Weights of a small GPT-style language model, trained from scratch on English Wikipedia: 10 layers.
MLP neurons of a small language model. Each row is named by its layer, matrix (gate and up: input weights) and neuron, and shows model dimensions 341-511. Each number is 128 + 32 x the weight over its row's rms, rounded and kept within 0 to 255. Numbers have three digits each. A neuron's up and down rows have the sign that makes its largest values positive.
A block is one neuron, or neurons of one layer that tend to fire together. After each block is what it responds to, as a language model described it from the Wikipedia text at the highest values.

L6.gate177:117114127162086136125117152080080116186087100103136097129150076128166123141095154141174088168103163127171092112157095169127152121115149136112122171122127089133112028161153101104189122091146140089110132104095172133127126144186061113097111128073150117106153146157093099107114098118132167157152148099167071146138137123141113136115135117155079153117098142186157142084149122163188124073097081172131135102143133160167081100146118185103135069197112129156151095120136138088131174103138102125149113145155127113107150163181
L6.up177:083132164092097156108124141117176081124090123073085121115157081198126066161160138150095137101135138144134121104163135124079149114154176168088112062076111186115146142101138094115096166130116093141181126132150128124077131133092134104191154085142108157112087130105190143082111188102115137099136165131166147071147150142120104084168141160145125155103142075119110126126098140126156145172117141101133111194132139178116111187141089156146156154172130109138134120160133122093161103138158137141164066156147096134104194116095
L6.gate416:139094094141108131097079173101123155095103071144157112181145089098058086093098119180134169136075151124123141106129162103156120112148140160121159093110169054173143091115145129149172110160150124117151151106102082164085102140102147131088116137148115139123092159154175154085074061108130074152099063119124144109142085161067131090098130101100106128108138103128133057114161134055155161111129139108117150100166138123104134158117155133122088068125109127110153165183138106116134087168123108048160187176198162138136117110092
L6.up416:092113108156126057167138152094082079129102080120142077110118159141184090138115095079113125132129131168126100139125135111111142167129159154132120102157152146100119122111084182112159163112092164181114126094147132091112136131118111194125197108084126088131121122114139090165110140094101155115091142103172096168096153115147126178191153164137075109106211131156111165118123100108101189123180161140111124082064097148137048136146129135109170140094139156139152150102186078170132099125136113147133099143200142156110139102128
L6.gate455:115100086116105126072225143127145140204158073183098116105095155140160167142118049143123172084134143097075123118099197097093126122147120163122149141151189101138099123094160130134104121127142163147161147109120147089062129098110111107094096179177129170149127099110127120091119114176123157079066088099148095070110084089121083101136117122101111123135154117157120135147090106082087123156130154142160146170102211105119102086157130138121119089093100112141100112131113129110119125167158156143156142189101170154088147079135
L6.up455:117145107076096161093173150076111163157133127088141104109155125117118140135121120145093127127111172044092199092067176114099086131118145124125169073175099149123138035140141152144168096188170191126103119142124141194108116170076129107121162124121113113097098092174114152132151137124113093087085096127147144124127089137175148165117125086152152104121142155138158135129094074158146140166150120110179136116155143189138128082138159158130139157090153113082212175136131129170138159128123134158156114159165122189096143203105
L6.gate503:142183149101164143129150123102091132119120123152134078146129118156122115157129051115105081121111101120178149165054102158154136157130141121123118167148174128126102118150130055147116090166126178138072151123193171133105113148141078138156124131090099157140162108111176202105105077148128126142140126065168080180100147170089211082095111106079170149136115102110101122118102117162109077150160173164143103144117110055146102052126132130077161079121120168137157144097118103152075150170140124149156172099146187125143164078080
L6.up503:089074116174085136108106171099175168131133100113173118072075066056139058127141106155102188093158096076173124105100156132145146129142138146189120151069131109114147109134136154182133105106099116145150095170120158090122077105125155114179145104065096102147114132119134162132096088095070097137110150119159134164131191127107152170181113093093153088081148157114135157136117111120086163172087119162078113139183143089142095125150139107166199154128108146191181118122044096136120101126090119123125147162138067116116142115123
L6.gate535:139211067117142163137120127093083128132172171112148074145118171116107089163113151108138191117155174201104175112202158133146147120188159178121141131133127092158138135150113149178154068095146149137093140159119119133109097137108126190053087159140190137116087129077185132135124121106129127091156138127132150121114143150180122171157084083095084120065128162067133116152084162151142115147129166111134109102140143086164077123122112085143080062106176167097089200151151127119150118127153098166076116127170130109137082133083
L6.up535:127103105125118085094099114124126138122082132115182098081131149146086161108093147124165158098159168156093129156084148136132120198123133097115147138178159134141135184134093102117168112153183122099056165155078108137141049110158116160087125137177133124092206182092127135134146132124132093095136168058103139134078114184177161123153110113135103112111113155105144065127076100159095096079179138108148098112119163078141113179092090106102113138119127132115174158175113112153116127074156124156099119168168148108109126112147
L6.gate834:097108072144132086096154140121140147099128193125153054124139132152119093154142157181107147113080149135129124144111103158125136139163162121143120108143122126152131162103139134081140172152114120146132111124117189069101170107078176207142096135112122192106119083177184214165131144182142133137136123137080105147108196063122171128113133091093137099069174118035176139145106182087153136125142138148147070177087139053136067150128150094163101120110129115114107153142095105081111138156141111178149126132164070101113107140078
L6.up834:126148143179085103104116115132102069177171091134129055102125107111140048150156161165119151047157142119132141128129106131079050107147179140082085103099139092130146145128034130150120135201047100077073154128076129185122127131118123126133128073052124136104135138098158179149133103142152121127070145130137214146110109091097139171121124116158059140099116124149139163145142136144211130144120118128124110084119104110115147125128164079128111102134134066115106143126139112150130101119188139130109111182123097151098179096133
L6.gate900:134133151167116175109181106127205140174096081135128140114155144175121128131117129079193092145121138122108093219139170123147068104139196112157176128145162127106122136097070086172189164145136173093134129127106145102097155133191122152119169128081114113135123183084149124139110169151073180169182118099076133148161115130140096180137096122153122119147144193140116158166160158095104192137169122170100122093108085101112137160110113135195085127120149204152058165089126077114122080107135131158158126112117094163133092153112
L6.up900:105112138115166136168138170114119075145125097138085126079143124161133156100184122173167096196208152136111099134078126204141175131120129142164132178149144167191126124160124132156146130114193128103161148090159135175099140116149221099111098211096118108114100138052074119199140096173147155121148115108073100109058140108085151115137097124099082098111164133175114151188173156118173167108122120188087130119132099090131141087125081183118129136097133155158118150134147123132137148146161153171113163100130099149112123082112
L6.gate1214:089107138102151107190110138064125147136149137109162078092179130169121137131172141133146134139149087139112127144195176093140072136127092141191169149155163114085188135143130101136161131143082165110165081191158178094113154094089108151060092119168117163122120088072143118142131170153139190124147120108103138131101112111099106127117150125150115106148161132107172138113120113164129139086139117115114090104143107079114088091122096144135106149131156140157151102090138124184157162138146146127087095149126060108118092167124
L6.up1214:119113187097109174089145149107133153153102123124154073147144165141149106120066083129121129157152107156145144140093091146117143155125235122141103159168107066130195141106129117153131174104130148117114113101120122137146125105126122110150150116179161152180139145171149137182171121165099148137132110128158133135122142139104159122136085166114115128157134110106095159092065143142118111077096160148168144197174095145121099115105070135152141146142169085136115204173183118139133149118077127076136140123182112078100108121096
Responds to: Word endings and nouns for legal, political or official matters, such as petition, conviction, decree, ruling, Court, Senate, Democrat.

L6.gate10:122099089103165137118126129171163051111085116116170085160148178124145078150183158117118183157131101123102087119111073141115089101151135073097117094147132100104150131096136166171193155133093099159128119146120162051128158141170108194148092138124166095114088148117170133086116126135140103106136115111090123091090132087101144101175167094094137115149078119188150142193082118112075158098136139090134114141114130155124139120204130088140143103130149154145190103071148107163120079114117134163129127149114125069131060192202
L6.up10:130174155119174161152125066091162131130172135120109061085179162154142186158087143126212164124171122162117101114059158135098127190111147161129098138112158088154096115125129136149141101108172131150081157110119087122137031147094131143146119119114148135175062097139083170141138108071098120115126044144118148195142148142147183139102137110147136105130133094095147068123182126120109142115129137114150148136131102144155191180087213160174143110136195101087098160105125070113081139098086087181146146103127160132148142109152
L6.gate313:201131118108134083138148174129067110164127137135091101138127169155130151144149163180172132164154067144108150142139113114159100092081091136068172135161155117150164104078087117122139114117143131156045122121114106092144079109182070124177103156110080138072134137127097194093109110088096106070089140165132151105154169123092093118067106081174110051146070118132153106176131222150117099116166173153124156104098155145173096061113101094097116137120102164079132150113135161093130174153113085115118139120183087131108120155133
L6.up313:157132120170118160115152112094122105164124151173211136142172125122137160112138151112177130182174114111119144153101118151106120135155111144075204101190130157138108107152166130113138117098152161159119144119080130093116141147095142128069147135066147146145117155133086150118126111102098121177147080104094171147118123195140149158171114070101128121085087051133117169140149118112101117074151087124059112105154133094104114127099151148106136147137108174187137140107111144129126163112120120187081215118120149131186093088147
L6.gate488:119094170101187149120090117152114083120082134080139146071139091143173132148161131170105066115127123065115106130188130125106145151094108177186114107120112146110122106171136161113134114153147124145075175151118156149110159137131095136110150100121121103127104149095154101125114051110137160088149065148137131129138128094109094139093169136134171135168107106102086126147072101101097089121168173124095179137106053154101154160105074138084108093106119152143121145119127101081142120057073124160146137145112185150158152148126
L6.up488:156142103150099123111095101188107158133170184122102123163118139157108090058193164112099182136150132115157147141121158106218086137191164147129140065139150118141104086130136182108161080106119101096121132092112161168075142191147087074144126134112129110146108146150127096121072156142094164111142161101182164147137177144128157098204135117123132110102100144159114079085140198119146133122154099093196122136140045125138115139121130170188044146176103149158161068167165137171150119111150116113161136143115133066109121112112
L6.gate878:123143136163141108120182133055090106129157161108127159168170111113175157115115105149094059147118123122112149097104098199127110105080153125125084122103130155084063136150111166156132112112115129128119122212068157106127130064154151167129126157118076154131128139180151128048115051146138167148084144127097146090171124129106178090122131140161091088107112074149176096170194159124165166135115117142156107119115114072191147098145150072157147054182099077151134133133102155110115191104139114134131166136116112138168124174146
L6.up878:098161137102206134096213148130117138146091148152141176096070120101164139173160102200087111186163124100228134115132121125196169166126188121156118120107141162098131141137164091068122145135124165130165091097126118153207125121134157182056145141104136143087157119148099220173111146135117187104172137094173073124146178067113103196140122056127097084156117137153154160126098217108152158134161156104172153052106149071101147057145154125157138146077127099105133118172176146106124118187156113208090137094144169111164146106063
L6.gate1013:133113153167139137099055110096089187107144123140137167121125160162145133172112144139129112179168123143155110149117129106135172113141089142128142108152161129141094025091144118094116150149166080146077040133111184128139120130144107150173150134102098111154156119111166049121046103129130162126156102094104102092079135053124177110166124048140175165122105168151147122169153144180108132108136091073131096164120137134102127115184177160149100136089118108125116143121073155110157131159189179160117125049120167140174146129109
L6.up1013:142063136143083128132180162073087103119125123097177128132208135145148183163071084165147128162162124075091123148137140120077109115201124142104099149132140107152123121116115115042098161123158152155133123126149144176170080133115139092118166091120138154099108141130140135144086138133151103104113147149132107122195088137116129094183174102149226152160107170109159099147132171116098110089155142108094114130137078157116158068143125129127068120091153131111156157114136087132152141145085133144160139131118154163114147095154
L6.gate1129:108153164161164155109139113153139156129137181108106126189125149123100128134090160178131108173098055121127132065180111122175155165132127088102124129143114156146053096150100125123147120152144060142117134147112130115168127109115115068144135151077097141144073096123107145074113089117046186121142158167119161151163132117058128173126121188118157080183148112133091158167138126079139106114152105130169171157124088167100116112079166117112124128080098115114128205114075143110095104131132096096127164150139144147179179126097
L6.up1129:103164126150083119121179151115196157137096187145159071114114140157139144137170118111169198142119175179146116126109166127111161167143113115145077135133144065090159176106058107167094107180193158148128145107158160169112135185074127121111144115099164090135217174109110149062069103181112126082114094036139135118145119102167211170102094101126089098153159138131113171142144100139084087135140155123123139127130159093135149077145170158172117127145149086194161152130139095149140128216041112103110090107134115148170126093126
L6.gate1132:130135134149102101125133185157107136180138164121126142182132201172176165104122097176128105144201082182034048102122140140179088115141159101177151147124137057109123138104150142075089128101135076206145154094127117152151094153128063147124113114140179098120160097098103157157196140091152165147159147038128124166162137149054154160095121142148096076116070096127102117108120109117127118157186139064131066119112081035096155167128126137153146125146136125105070144103134139129162136095096094141126157116167181176127166160127
L6.up1132:114088171062132126124147139146125191111123142138131116093167148090143135157148131129141110137147097135173121100178109096191119125162178120179154104055116180194149177136084123179128084209136148100107149173126137154120155170101087117123189133123159082134123095156072137152106114123137144117117087110079083191113108108095078113174114144151064174159162155102092121159138169132168154119093100111185108124122089083092126138091140142129152123161151123158110112182150127127119111160078078110112114091131127188083189150128
L6.gate1135:128168087135109160114119105184143072142097165120112143101162114137099182134122093143119141069101138080112207115117117123094117140093106126175149166062161143094152114178121065086130148119175106102076148083184114169126181178122123226116119116119172175104134106087182131130169152154132142152117184139166140112068127131212070128185130131162111077053149102191124125137155137126085137081129198145130105126102105150126140100157092132174158121075168124139106189124178145121067112151110195155091113160131135136165154123132
L6.up1135:126094085097083115140144176135105096147161068084163127101138138112140106144123144108073145125150137159145136143091167105131073173119199199088175127113188152147165062149174087171164110112043125113116161160154125148066147082165131110069186090124130130166104145151052167067160135091149088085126152079106134139154117095094141156122077141130158192171080156155165250111159172136152160183148118162135088096098109089138126152147069137132130133102040126179129125138148096122099165100117123145139152120081144142079175129112
Responds to: Infinitive to and modal verbs (can, would, may) just before a main verb, e.g. able to vote, instructs him to, banks can.

L7.gate51:104140082103138149119142078098136181119126098165139140185154139073110088167205116144089171127123127093166081117082149153071064137123127100153077111125159084133156091156133094209089140204125141152102094114143147135100103185098165149143095073102111132142107132127170169152161064118080122083088157129088153123106064184098120162143176131075131140194122196031137096080115107101127157140129133146138100112116152104155113110120157154156103166131139138127144167151099092140123115119128148162120107107185091106141121141118
L7.up51:143171119127122136105128167080139146142163111119129163118148087181055106087139080151146132144135153079131162129178141181096130165114149156123171116121083082127150081092168106152128110120129125108123162065131127091134171070155160197148097135171133155167100077127123121143110105172123134163190121142127131100135103091126116132124171091119147160057083130087121187122086092065144082189106133181085063130150124185197087145105106133097131144138142135106089131144119128138082178107160171184164112195158122116129151192086
L7.gate520:110209129156087076052131161111145096167153053141139117135171117077131059184148061131128132100167116074111137210140134134151118194122123162114139080190115178117200131111141077126087105143109220129171117085175116150124123144153127130099157185144130134090134137133104127155175113132158127060205113106082172136162114126176108144141140159100155124147079114109082106142113101114090117148143135092138153112092085119116136162139123171150157130148177150059131169149123112126157100112149121151087142108141116155051114164150
L7.up520:087119144105183176141079110121062114191110098145126156175097098093116154136125154146135181122161126171166143138089079110120121128095107089142160122097165076082144052165147184110124191146102146115096165137063129140072121164077058150188118125166088136141104103100120140216103115171145145107182097139087094069129157128131055094119080157117136096070113170099085165137133105120121030133125144168120167096158142126179109155094171096160126106152127106146122101166119151101060070155109098139184175129080141159101099141091
L7.gate1018:159146122098081087104120149121128144181165147077101141167205045114129124164097147186113152116129113152117150149126123119090114149065156221112083123148105162102135196144144157177098171168078138094131130142109132091067128148170130142153120141118122133184146163156189165130204111163120142128092102137188111147156104119181137115199111176131118155087141170168158233076154174157105086189136184146115076129101175147174058151154101137183143131167161112095141149106142064118116118145080097119094118105199178180095154121103
L7.up1018:131132092081094141082172181158134071129138067113105128181136093145158077109136125023104142080155103126129137137122118147124171131127111190147117114150069146127112099139162094093099141082100127085118221131137093114105066179117176124176147134146163081134149077176149153137186077081120171117142108045108151169119168112159067151124154137132112153120134157149158118080116090096061116135111148123104091076136141094144114079094084142095102078176148217130119169120135062140070109090145138111107116180182142121132114103113
L7.gate1151:178102160154126156110110050111124116189141107113167092168138133156092123151082117139122141171181049170160180100104114129176106132097138123101141109150106112146124125173187067142157120111089105138157141156158113075129109144139095115167077113129124177111132107114135133168081097147171156168193153127101102123135106093132112101177134070079077172122100134149186057127164123137126126101110165114157090148107097084116154148110139117147081143123143134102168082160089113052146120082198126156128133126131123099094161095123
L7.up1151:115142067123136115112142144045136143163182087152136169103121141093160067131159068130199100149172104111164130154143158149114128148093139128145139117154114104119154127115133171199094117117119137142133130155120124060160102182087137107156086127111128108122077198141125116137119063127129114122067132118187094108171109089097142131121077158066148156115100170081095088110131090100131122156091173083140138139105151134138164121155115130110151160086157128118089159094116106133141115119186167153160098089113158149072114202132
Responds to: Final pieces of abstract nouns for processes, states or conditions, often negative and often before "of", such as erosion, instability, hostility, gentrification.

L2.gate577:203130124149176121152133113188138144119148143183145153128123135166055130110118167115093150172131121114099134110118084145069118121138080118153162066166158091082104116118134094086141155170173159123104158147113111137085179115096100112191193112162104139075165084165180087063053129123060096109092165138103125137113156127091139107155118114103162085130163123077139141127135134178155165110178163086165081159136099119099119143143091132168139127115165116108067128148128065136168126096135153102194161134114118142078078132130
L2.up577:123178070137150131140084092082184141160156199110110111127177091156112154122133121079193160125068092140131107153164093152144142117143096082138165094170061157122097114178141139089094122104153120133110119142098103179099148095185077099080114104161170148104128113141188061118131073100072173159087125150154163098126097107109144122138169127114171156129069117072137161154178198148198144068157125105147128162070174187145121164144130110158132058169097133114141153095130063113128126135190147157137138115124156146156133144169
L2.gate583:155131116149078168160088113123096146037125152116148144150116192166159148081183101188102143146177109141128075176116163058092137108146156149161138068161068147174148114147176123116118142114094094180082111097165150159113143165132133097166138164142125060124162108208135124141153124058153121103107138090074132076118137137165088135140086097177140109154076174093172100161132136066185120106136107075185095198092127111169127133162127092177179086163133132148162148132203101099161155168093137103119165136078121040091120154086
L2.up583:115122126135195118141084106116181109082125119139137127120170125106198111137161113160064102145149104145128114181113091097114148128060170135093132119151174139129172127098154088163085174133196123190142119101103176159155159166179176096050133161188153094160134147186182157151138083136143114093102099111127162153103106134115106078147093136075149124103075106135123110166135151102173160161159195127115079115091100108141123164090114082086178095123156167104099088099107099130086171153108130128096128134111177142099176159116
Responds to: Mostly the word "to", as infinitive marker or preposition (tried to, brought to, 1711 to 1715), plus modals like can, may, might and won't's "t".

L7.gate684:185063108166222095142088141170101087139191078102155111104144068084125132169126090133154091108160088091092108158174123123139154120175141143123131155088100098082151128145096106114144158083062067128115165143154127160148076142129139137136156142125095209160118119115180124114175150124201067096169143093083127097143150102088189120159093140095115059088158063151110130099188158150120184155116165085107118090123149130151132077132151141102135131132095137132066153189183106134148115141096138142111126117091132176101175123218
L7.up684:167081179082130156159146106103157136151115110152129154130123141088119188157122160105154134072177088142046125127155139122125161171149132146127134133136188160128148113124187117135133130154077126129150093101182199058136131095108128091159044055086102111135156113065068136099118143132152099095137102107137155148129128151119102147111145079186162143108129108091068189077147146156120101122190146037121083070107121127116143146107126149155087122115106087110068144111130114111130187186147051157113149130158101149125134101173
L7.gate694:143142145079126168161083100107176155137176124103136087092182108196097120143131068160201085127138133121105095139113155108133125104130091163104147149149128186092094160149118094090154116165190144111119139108166144164129143129058125181133138124190145113129154168096118139173153083121113095075084052137070187151130155145093157098177122140120123102142120132126121142158099138152158117114162142080132105100168175124149166101108137119178169161105082143126129151140178192087082106204120144179131084175166116168112132098157
L7.up694:125158150107178192185126160149164121118104160153114121116122103125159142126177104138156101139144105108144084070156171151138169170176116155176105176084145097155080089105121106144109154122089150130104134093130094150181152192083120149071145156112157154103153125124128177105142117147167094119084188136136149123173175115161150115158103108150110092099112124092152130177113168083155072142135147083115106104037161119111129084133182101135144124110105156081099151123090142051106118137189192135112158132120132085125060143171
L7.gate1030:080127140103152117155179151152039147109110085177157141099119099126095105088085085128165123139097058155115083120154129114100118095178087135098131189147126158173156183142173124111182104161114060137160086120122127098062146058123126125088083128143087147147091177065141093169119070118085140089147169115149106115098141139059114141130128141127118179154163118130084182089124125116099173124157175141178122090145154112063154125102132087131223099108128081142147133145096117111119114090099101175097148146119120176104143143108
L7.up1030:131166097148138133093122140111152136161165129113120159119076128118103085152109215155125128097138090122082079152211149183136103149150152082095119171151134199103078184176135107116118138171086080087158106071106148082116134089120115171107095131151137152119138103090131162124173146086148088088166125100063114152054147147189120155145160147045142056120098142142104125139119129126143140178138152156157151135084147129126169122099158177087098178117112119062090090143137137147093191138112143097050130110100186081149119103157
L7.gate1283:184079086109174110079124171097164192115156161117073081148143105114155130130152039135140193118142140077144065139147126130135184093157125098159132149182162106145100124184108116053122169108125127117072135135140139102102147139102090150098084157109138121078178147157138145148156124126143116097092128116092156128144132172078158126149106121131079183117180037131141162158165094151052152116111145174147099167107132111040124143121140072124130128149108159047066130129170086194189136111149138130153117160159096148140126147125
L7.up1283:193088118115184082116099111146180144098122102038106167138126131158091110195179044086171130153123125107102139128131170068135095145097117137121189134126116140130117151102157079175094155188114118136086141089132153141166133077167174168068173118127180157097096183158169117156101128160152110124131108141088142173090146129132137123102131095195157136188080113124145125112083134118205166163114123099162081115108097138103119111120121083117056120149119160120134119100126136124093096154168169098129103134107157092128128093179
Responds to: The pronoun I opening a quotation, lyric or song title ("I don't have", "I'm like Swayze"), and "to" after able/unable/enough ("unable to").